config.yaml
hidden_size: 768
num_key_value_heads: 12
intermediate_size: 3072
vocab_size: 50257
norm: "layernorm"
norm_place: "pre"
norm_eps: 1e-05
positions: "learned"
attn_scale: 0.13
bias: "all"
init: "normal"
init_std_up: 0.0204
learning_rate: 0.0117
beta1: 0.95
weight_decay: 0.0
MLP neurons of a small language model. Each row is named by its layer, matrix (down: output weights) and neuron, and shows model dimensions 256-511. Each number is 128 + 32 x the weight over its row's rms, rounded and kept within 0 to 255. Numbers have three digits each.
A block is one neuron, or neurons of one layer that tend to fire together. After each block is what it responds to, as a language model described it from the Wikipedia text at the highest values.

L4.down604:115153119091149150142156148219065081116128106177126102124189100074159121172139149102110130149171127189148076091068158100120126067141120180165122118098107123126144098145114153123190085076122138111114154101143145154154088114124094073178145091118117146116102091086128113152164130129154131086089116050131130130119101178115140162153121100123206133096129137094151116141082130099120118091177131135127143127151197165105129145139104109117120063108177159103144103090176115098107090153146132149097151120092142195084126148136145135098132171103134109179091175153146116176174077088096136120148178095135174168104171102166074099104108125106111128103064205147120132131177113120060131124188081128167100106167142202167125138086114090103134111147077094130151087166110114114000136148100106
L4.down2241:122087130098118154135177146187106102120124128168181124140123143036132134114131169093159086154150137137128098062087155154139144126170130136221135106158171098127176133118128151151163103155071083084109130192132101080109150092149100134092126058101076142087141162161136126154125088152143153112147109050108113182111151138118071167161120137134091108076140114156177137136136131090166104105131084086158143072086092140133114108119133137171149133102156083097119118153141175150112090157155119122105170127124109147147147156131158138125135167129146168126153096108140112164120140141116096157156201104114179141155169103113180155119144125147184129101123134113167109134142146176128110117135115128157139153107148128164120140112124093112175103106065178179153146130079092088105155116202111
L4.down2418:073133122095144106193129147056060108111171084142173117130153115100140194169177127204080149109171159145165118046108087135119113112164071191098152139100124118194107151164123152181158117155075033149119128120139119134141087116189119111111125115099073130121078142099131173115183180149184186122122121117117064115119130133106098121161101169143165171117148182119151100130071141090141021157107083127111140045133163143154107103114115138138181136111109129103133134136112137091109082137144146118094069107119102115140175132202161148086151101117118173121122181180084171105098138134107063147111152161164156154096125136133101116106125158137185136160163084197152141182122150108109153094140124126133137075109107103166132185112072116066158076143100137161099126037162102107068162136171137
L4.down2878:187179173146191094126141141065129158139173129150087190167167103169113132172095174133133150187184164147138134123055131129127070111133097133129162225118130103089186108181121093147165074148162082135175134118214131110057113117116098150120137135127106119098098127061094131084186133110168140149111163055150066119099101138126033184206127169162136200133105116124138115162201121103168104112101157147111170098125159102147088090168112132143170069096150102157117057124174181129095169124133175166100174199172126133109142120150151081134158095046175148125142164134152159167160066116122084094125105143117144130142109125192135165139141160096161188139141189145123169139202139136098132133115085166131130071149128146116112135098081133149094067181092105129100135108094074154088129125138074
Description: Before state/country name. Commas or "of"/"Country:" right after a city or place name, where a state or country follows, e.g. "Portland, Oregon", "University of".

L5.down1183:122181112146126137123111163163154150134163143131119180134099114078182101143097175156121088158117164173136121084099104127100096190103138181178056190137181191127169149039078107128119113118121073171081119159106153136108130085154079118199127060127126218140126142098084093152151169126144161144092203098164080114091115107133100128197152132156095143081177101114081185131153141147161139139189118148128156063108113157146139135147130137177185059144185106086098116156088097147102163132144126152123154103175108177145140135175134184171132152115153125103149220222174121123123122119066205145119163188126133178116126168111121133089085154120177137140164104144152153113126103143095136150197179120160179183093132180144137123143113118130148059098086163124159085131087079082137131115153130
Description: Location hierarchy separators. Commas after a city or region name, just before the larger region or country, such as Takarazuka City, Hyogo Prefecture, Japan; occasionally is, in, or table bars.

L2.down132:163065086139083183092173098124120117107116147079113101136108136142123090111095105151117058145150083150150135102151133142107084042139101142169113129133121104148140147114145137157122127104121155141135156088123103161138148150119161097103036197119149118133208164128128153172109145087127196147146083106153149209158133136076143142165114072065091132120140098163110090147145059135096132138133130119160122154122175080093119090148094096164075175178173116135146144093163160155161150152142150091179165087141158174099153065106145128114120132092183163131077169122156156136123110113078156195103109090158144106125167155133100097135097092147162092033165105171132086154149100114132169115097106149056107142159182120104197116151119101129114132140153108102084088124179124163135073080148185
L2.down546:155084124183152081161065132184150155104190141164114100161086187166092150128116141126167126093088126131101134144106103110179138140123153005049122094146116116166124111129149134117074126116142092106139128144165115119133084126143088130158080121132078076167162115089124181100124162097102136108177158191177124155090129111186127093162049114105088174148109159158140162154140179097116120140150095129161151145103138098096120096143038134169110149123148125145135132136087085106111098112119132116105140119145137136122128128089118093067137129122162113126092142095116126176154158128150132120106160114172143154117134169196145129084082149121162155175189097157161072175113142118119166120096119128115177107074102115124131126142121147117100152146167088139062099136167100172085051167124117
L2.down780:162139163151184080128139150104107139173137118120095166176080122085102153162142124139158162105121125114146145103107077116137098160094107042139165159146144105128103064117110084070169140104116119082149052137133141149115166081146150118121177087137107122151143132094144157136144152147127149117099106103136114050098135142119130129062130152106176113119134197082184139105125190088114098134081094151123116182124097150122177117156166193111102052144151144133145150173163124082089124158150132080104162102129147133120122092121204088160110181181111175130187102128120109136142134123187162076117127123130057085134175117107143059076129130088117147105188140152139191158094111175146153125060187157148113109154097165155152077088143098132114164159166147171087180101239141136129148128078122
L2.down864:103142163084144113155145122180050067133144062094103078095139098124118132132097149122109145133196145115141129151122159039078077174195135118133117098124108093130140095097171121083150098139147113089073107130165124160150087057176106111162106097108119185095130094108172094136179162066137118136120143097094174126107108106101165122133109133107120070161103175127147163169051088110146058173046130116091155104094105135155147127126183179120128129138098100098110125123103162112146157149130140175201095132119127181172196153155179173140167122174123123071128141124104130096062115094086140094190148112146150191161132124112135150113152223113130061131138139108095136118160144113117140118115148105147148166132204158142160133130149159156157166109052100113113143130141129113114090181086153
L2.down914:110145126111136108117157115098149177102095125177112187172135149145192192103147146148072110151081139173118159117096128054113159078107191116121130158162116109075158133139114163177097124169145133196114162121173169121154145130140074116114173147117152069125117148169104111112113133194150085191121091102105150151144122106150118147128146104082127149132132194079112161147123116156131164165095134106136121105111172147093134085109126176118121126124076162160146083124185097167124164116144130122114072117135167171131147115122123119123136153085088122097116154152101118108134083131119084195091123093172155161099138167126105168111189123117131140172118079154150086098124149179091111140103100112142110115098138159139106157108119129105101095137103098151128127164096118091093108159147128
L2.down985:123134147099176154178130092200100167151116083081128115134149117142143117124178087066119112140144161156128075068121153189166141192071138116119125138096139169162095122119131101117125188088084137138105078137156096136127122108142087156139075136109098103118172115133187183124171179123152152146132135136141106072156126137093110064095113103134150127049134076169123155118142179109076108088201102144182126121187134140103124053184109105143184096119108134147109126095132179158109085087124086158094138159101133126142165140153105128079140125112137168105191108175157133106186115098162167178133137121064112146150104145084129155110146087121127104141129120155126150164168046098083100209088139121149202097139116108092173166079141130142092163149090128161065140140132015096138146159097128
L2.down990:154126070098161051156156106137155070145128116129104078142082115119060133134140138115120119148143112050170086118158130100175139178117139098176153146107088162141138150141090149113136117148091134091147163125097138126156135090123108143140141072096105149070070171122124107157195129105128169168117141077114166100120141176108101131149179147112060152105136145134153117114061165153116118120117045173108164094098182148100145087109157146186163176110166151074130118106155102118153131102071174128084121128109135173139139153146152191083134110112108164119121148104172127158131098122075154132074112128180170085098138123138100128104057184164139101133129181190079150158162106142111122121094169154153101124080112143099142130088111108126160114155097062136129154122103133100077143105208135
L2.down1130:097119121098153083187137186131120100098143163147084116166088090135112168117073110044140162099135118155093127064121102122163097132132152163124061099170171093149084073125189221183163097189101110096093080119155137093142170103070138165125116076146171186105087125120087109123128155160121097152085155137168124112164137156093112127134088135138122121161116140078083173122156106132110118103074136182130118116152082149119140118151127119085096089132117093056140074134090168107076144127165159106132144151118130126165146121105103068087120099097141084173143114140058183152139055162128168143106213124049111129128150084104097065112137123060143141096139134148166120125124100111131113178133152128172070128084127103122098170161165082133169138098181139194255124078125146135152112100132152
L2.down1360:139100126124142153089152109189194126135094177115141163127082056132135191165102096150118132187156229139157054131101115133140085160104100172091150131116190087138134116065096099110117178118079145089129159169133090164144078086110117063166072091147127112080110136153144121108139095106142099175110139100124153107123133202088150131161144147120138092065126100149208131106177182132197114085126066098143157174098083167177149144174091134116144107167152180144130110145112095110115073153146150201116107147079182116144190152099094078122180224063142199125157096143076127142082100149116114169139139107155066188101118063097123125122111095155129129159131169184172016101095110094105144166101159102105091139093123139135142105190104153123124136149036123140126092096061181119146165176183160
L2.down1419:111122172163179122179153088110107070169129162129130161062100167125087076095144102105115135103113139122207125075175139172117147119169101141046127188185157118113101195100139183189137164114147060102070091117199103089136130087146186135131135064133110099175207110124063080102130115132114157151100155127113087168111105121166118125153078164112120160119117130135162112152086092083105118086111136173032124119170147083103150101129112065173139108146181120159117070141081113126087115170190168114141155154066193155177098162154149144106163169101150115121173151124119124154080188083193185161183057117108155150147059147099117141140117133126086104111138178128160122154129156132125176191163053152112079087107154084120112087130080161126058093132115122113049157108153175123099177089151126
L2.down1676:154140101119212117118119091110099107161163113113127141119128112109103163127096079092102170151182133111157157161053133174160090114123137127187152139111131137103114199151113116134138076144152125089089120158153101157097125078122068172134111105113165151112112094116139112149121115148142141138123144103099176073115171172059078142060141141146153082055092145091148111168112125112159141155116201135151102104078153163100150115165124122050130172176117123121111124102171143113186122111164154137155118096120160140167117078123200153133123150123084084135168122144173064148151101065138139099174118077145145162101063115203128144094090111162118113169122174179142104183163102099121117130128099100100118123142085112129126123103074115122158104093054136137166101072067133104121141097166123
L2.down1751:124056058118122062148066143152141071166163098154119135120080062123140155145120139134140178132159085101126137115143117115067154082150115141109169162043126154143115128168163209134121173130097108102122140131119140121110138129125137101124131167149119156185109107129104134133206131174123119162053128176114160123093143187138131146127070099065127101087162150161150182123060126101152191099125156151121138127118138113153114089099056150174137124088085123153142156151178132169117111094234087089185124194081099172163099174187117152179078075167106081149170133111128134114110076079115136115150123109140076158070138117110093095150136128088118109108112132101162130136149143139122120140162144131147123073165086100140133135165135148077156125132096123119117180063127115057106083154095124
L2.down1786:117177123124104112144144122172094133121115204176081138122167148146133154119055132105099127083143165164187088127148123068154088130115091094106208104156102109129086097107068133102159115159146142104140121138133165145113137103106084137137089128205106134060142086086090190136137128120100143101159168166129117103086120174151115149118096168134159103179118183140129106129160185068137102097117124145114106140128105140109179143120091129154176096138132111115133127156085127087095067165144137153102063153118067106124158189124123096146184111117094176216119087054119146121139136122191121132145201122166086164108167102148113157135115147129170095154161066194120174113103086125116159152125155112121129105146130098113106141091122100139142094159159120179126096077176103142116084152143133
L2.down1820:182148133144108107143154104115099118137173109170151152142115114080222136124090153065114138135164124088144076073142140116189126121211180129076145148177181095199088157123199158150172092100130108124141122122159107079124094086090102102126107083142083152098170136123117140192114079149169185159140129160090107195110111153178125117120117158151074156134195081171131080170136179159105097111080173175182086114161094162184103132118082090157138087178096141132112082091131130082155150094158154136093140131130094171107133198116146184082107159147108153100097174099110108169161129118092069096138088086143119134164134155153146194135094139150154098108158140171181093186101137105106118166117124193077100082139077122132172084132164143077185104131100113138101144131159149111164106167181119
L2.down2326:090127164136054143150154150097110125150097146149123148202148073168119137148153093138101177126121091071153092114124192076049106089126105099137110109095167130126157086118094117107164110157105117130155120039195131105162130118129123083124147164183105121165120117138138140069133145153096104174147093137144156104062140169067091184082099120122111091106146104082124166151141149124112082120137137172096081102199112115137128119174141137097159115125107177135120133074159114143109116170115165095095122128164092153128196165151141085165128081170098191104159131139044163152084109083173158155156126135145118149075176164170120126063132120090090091175171181132141084118124049089136167088075134155175055152173134109105119139092110191105154128077133140119156095169155139119106167129136143
L2.down2662:149182113094169131105081024214129166130174182144128104043126175150093137126137146114148106137100130100115125159118169117145146135151147130136108114102119162086092150129179171086064120131127095109072118195121121147101113108132083115165150160093123126073167127107071147150171102142107131111157142087087208211078140124090140104160150114181137128112169084050101160134153141108139066177133116123126151084181117125134183115104132089139160142125121087187085114150071098134091103107133193144140120130112056092135108152115076073104130095060167134153129165156156180146124164083071196126118145143191177070130140119082150136116138119051116105070111129140173137130128189112115122137111113096122175108091124159101111125083156107146158125132133094188126081126134105096182072094178135
Description: Place-name hierarchy separators. Commas right after a city or town name, especially in "was born in" biographies, anticipating the larger state or country, e.g. Havre, | Detroit, Michigan,; also "in" or "(" within place phrases.

L2.down159:104102135084097144135119151173177169086110101134122095116200098155149150182083080122165077100163145107151108085115124133097087102144140119165126138142152131127134129150085149097180137111092112125074143118141156115103193095095111102148103084078109114169121108233160084131132087133152116136213126102127098066102203141149064123098121162202098091117153098194141143098199147187156092119103150185138146176157108158112086183109171141139152167116168153158105163169078138120156172107123136100111075169113152163129111093151124155180071077140067147123107142155165119135157087134099156183133246105142126148119124182190133120143151119134126160126139051055125157164122153100070037183118124189126149053168166104191116150098198175075143142133110161134148086148107135129137156142131143
L2.down217:080170138142088127098068114121090124115150180124166155147177150118121110149128090108158127077169112113081096143120131140085117123109147108091070133045103107115115136131123146176116158091129191147125153135090070147073087106107159086068119148113122093067173083116138115110192119144161179191148117137117165135177149169136124156105094138134071095139154141078152148133147141158166121168157154172101156142098127167209126092090127160119086134138085097128162133139113145078086108124106139123102106153078140119170163170144195147112106130165183153151114156157112175204126099102151131127130108122154130164127129171087141119092110176136170101151150133172080164136151117176080147129151131075115139171098110109050188124158090096118143121115179179137100162102119142130125141124148101
L2.down565:114185105103143125157166173093167140089145114132150107105107157166152160173150134156117126112165078133110080136159092141080105209162115146149109140120085113152092139134201139160103152116130112197136096141101093116130106152098165177121128118159108175199099139115143137155161155116140092104122141167183126117137070104121155081110126072140115080122119162095175132107146128148165116148160101141160151116098229109093090131118080150057070077128131155154110139181128123109113120161087169153105069088161113154049118138135140086093109089167134112192137151136167098116156131171054074135127082112167185122113143111100130130165094173185109116133099132074112158124076144136120184214171069149133128031124125139122137172118131166171146164109132177069158112141124107134119147133136096
L2.down791:183137108164115094165099188146116135097152099156139121109114148086102119148085108159132115141147126158162155121151149130072128209155098110095214152138136167147154102124120122135109125130137155148141164124159098120109118130102065159105124125087177098137131098103144097106115106115112096155146176155155107121134126079129068178107158134115145079120152154110196145154162056135145147110064161144107127100152187106147152126110172146158119133098112086136165135097130122159153144143121173107098134127184158130176109116183153087097039074133095108111120085073172155137149142079056104121116124106141138131099126126108093104075087173109088110170167176144126104131145121133139164124159131121135120133133191119107188179079134084102191124139097109068089155161127124169156122115089147
L2.down792:148111141143150126107100089101149123101135090064114153122110152076135117085112123134092075132121189106066116129142094132100110153133175045130114156115157147139156177085129142116122127106131090115186181096040145094159181090105108134189176152194097161158134100154125123203104065137080170177154110134137123123137122154124115120119116125160094125134079104172191101135154074075138106150144116223185168068094126147128132079120156050110109151174190165103113129126130107105089096145131172111143153113074127182061137136102132108139118113183082151067133068106106212183132176126103095144173129077117157159156132115037078132104101104181105154134185125094140024170089142102108082128141132146123091112090116119150126118139138154131119183130137150142152144114147161120158089127143112
L2.down860:092124122082170159127115078158143158092179097099148128165087103134119144124115134123108068128094145112151185080108089128169114185152144148142128159166124116103127174153159160102125122079144114130133117098070099111136126099168123119165095116178141143104063181130154107076169100180069059107098156054089090139083172112163102151156132123177170181059117184110131152092078146109149127175147112149104094114165112142086120185132136104184111117124107155135128099137102138091126151099129130143098084148109150087080181134165177136117130154129133156125090151131162159135130107130133241105151111087122169156108142139140106147117093173167184150098147105173100090159162158188087199170104145155113119121052103105176089093123189160170165108167151157129113073076129138130124147180120074
L2.down949:161156125157176084129144136099089120110095119172087110138132121143117133169171116139092187155226100110124198112159101101145058130128107139117145176080171094144060095114115161111155143138198188137159130124103093147119143115098092068199086115186118185105103163133136140146116131104180121177107144076133083152112140147117163117078081143147133153141171106095108147173139111042086159107147165176116130107119155106113135117160087170134113129143165086100122087167167046174121159136112094130096102182136110089173143069073070118120121089178152120114119081102158120122131137141161105172080151106163149141165101113103179164097136112144137106126134068156121094113178159136141148164131097142097144107170100149142201117156104134103125131192141091153099199122136148181168134117077164
L2.down983:166118110133119125158163188164132177179062117049092109103126205111109132156188143181090125093115107098097163138119118161093109159185140064165121166159122138112140152083158158095158130137208095112111121069106108192123167087123134114156090098139114148164162139142145183168176146088146160147143180106136122122190108141083079140140136191129176089167128100139114130085133126164140078122083109100119148137063175096057069136108078168127102121137151153143084123142192172107189152114153128128092095130108152106148139145047111178155173125166127108175147165103129157210133150116091124148079127102111039082150108147111089067108138063135133112132111185071140056106160171156070125162110127159163103121167096078089128172114100107091132166093115097138166136149074141138128110137144111
L2.down1092:146107131099139142110128066123108143161191072145135073125178182096062051157101155135166146114141123125139102121105069128136147134095145127098110123151085142108096165144088169204142083158111116179161107147119109096137182152163151219107135194123079130171120116122094141037102186140191052139135104136117127101123076087098116133162127104120183087117110106148066118115120133155145145131099109108139110126128135129133168130072191149179149139077096127145063095095126170099125185103135182084113151138116121180161118181119122189110119132181105106124163113091074127128105163119102136089133120145053168101151136123143115146147156157122117071104156204051115142116123105105157118041076142099138090179109113160111124143076170154117132121164155101087140065165138125128085100125180171
L2.down1129:082181132120109143088150116095147114133131098182109177082136097122145094106143137148123122108098071172148147182061243135191130105124125149160166120112167150136066164097122161087170168149143110180113114179122127074072104095161117130143137074122144100053139080147145114153153151136126088112134171113128159127115124188146156085166115143118103088139127104087151120096128126133134156174100153147092115164191167121095096095152121089085134137115125131072111151148108168162125108148133112151130117105099135106118110163111091128113130075086099126156111131100207098156157162122110126112120117123130091172118166151060156094152194116155126066130158036146175050140174090142134154131096127150072148126131125118152060135143106156104129123219199140133101115109081166100094092118080063
L2.down1433:149107140081098151151114118056181158125131169131138079069184180120096120112138116044119173104125128163147122072181130159086131140142098093144157143123138141151180198124165171161118126150120158097141185085173198100163113125142127093145076179119142133118166158145109128178133132124129119124132185160160190095111134154149092151130048142117192170134143091040119129152156104140129128149097125209147139207121128155142077136148149140107103113134177119132165141179145172095091105086082120137099130096123151146141163146118087177155122090074094059151102127159172116099138130170077069112133134112111097111113113088145018131179129101113102088108117108100111145115146118167127172158134144129083155102130140105115143129127163199128098108146178118121118102076158110143116053129156071
L2.down1918:103160094102201077108156178216077088125085094139110092064119174118158138147147083157144118168133113130149125159080064139116085135073174115088130188078109154171122186114139136090107124161134084097101172143142167108152137138178167198070167181110107106133164068164113160145093155166127057120167154146095111155131152114115128203136143100086152140103171141158101083067146119116101129126126106148085144155123124051128120068145144130069078170070185076087110082166172165095105139137174151184107107160163070154059161149144106089145122124058091150081145145099147168138167142135149168122109140149173137120188137117092098189091150120120152087143119119121112175135143100133149161141116118098130083127153154182166160208142122101120123134161128089114103149116158068170101149179138127
L2.down1943:091082130169142102153052116153103142142145105119057163140129184115118153130119144075149104128164101081141151140143113100129093199154132146127189092152144143153159100067119136181124143153136092125078127172140151119125127096113140140104102106132146088168094163105111127115167114113180115159202138124189173155126140082136097135113217074099163101132129117142157151124137059080106087112155105140167146090083131168147141117187101189155072083077110103114144100141159210073133165174132087124145139119103129191150111113075124183123154088127132143136159098097122119174151151113114125184096162103114100130199148144119180136163133137126146096154119179161112087164150147135070093124145127158170124103155071137125103176129122089151104124198163077096190147155153117135106032138144157
L2.down2002:148130126151172114074170064068151089136141197110147163163166128071133158134120085107185123143150125151122158161126092160110166141147158080083101120119124177084093084157134161101099071154177171120167181146126060145086092114112155145111147150127133122138156112094131131159166120122124117172101155128089082112137140124160117155104116137079094139135142153091108084153161095100134127129109135173075086158151123100164136117143103120066083146138173154153116125099138120082149139162118152089141149166089167144127187164131192156091158156177133102168119130104134081210143120185091074115188169119096193109168126156078117091104100139191085102124155100116108121137107152137082112094170098170085112090087129086113134146136072090180123148115142134181094137119064063156121156128170149
L2.down2057:132176177125123146107098133157073150138069121148152166149133139121129149176058166136142139105181108145134164099090138070183181152154148177172147164104134130155148140133102114089130115160153111058157165111129153131158102112094090137102119110124134123140221159085118110115162113096121155089152161139118121085137160136089125156168107137094134075129138092042084198161141214116167136121152079108166133100092145148096112111109151116050102107138120108098082047121114190170184126092098082129145136111158169162154071179120124150131154121097163074126135090177130136186192149119152081095185115197088086070098093176129176173074099182195066114162123089140148142128158110087080127145142129068107113146067110131123105150106173114138131107143151107147182086106143118180094095106117154
L2.down3017:112153116151100116112192157018131117133117122131126035130144161122133176102091167105113145157151118071134133122141196097069149131122128093122119180159100117163139147158107105069112155133155135159182143140071105112102111117140111045102075104171145141107107149083111057179133157184126099141136110120129127129147149150125140122150062159125074106071137113163122132120164114086189130112139155137133123107158111163177159081136080152127179139135119124135117051129169165090107095173082146166149109091164091130116137122137104137070130078113160093112134111186132171118141062149088082081101146161106191105121164135121132124085088153105172063079140122045134145161146110099094138139165102143173083115125128097110068185171120120106096146090134094149169138139092175110068135143044171
Description: Table header line breaks. Line breaks ending a markdown table header row, just before the |---| separator, in Wikipedia charts, results and sports tables; also list and section breaks.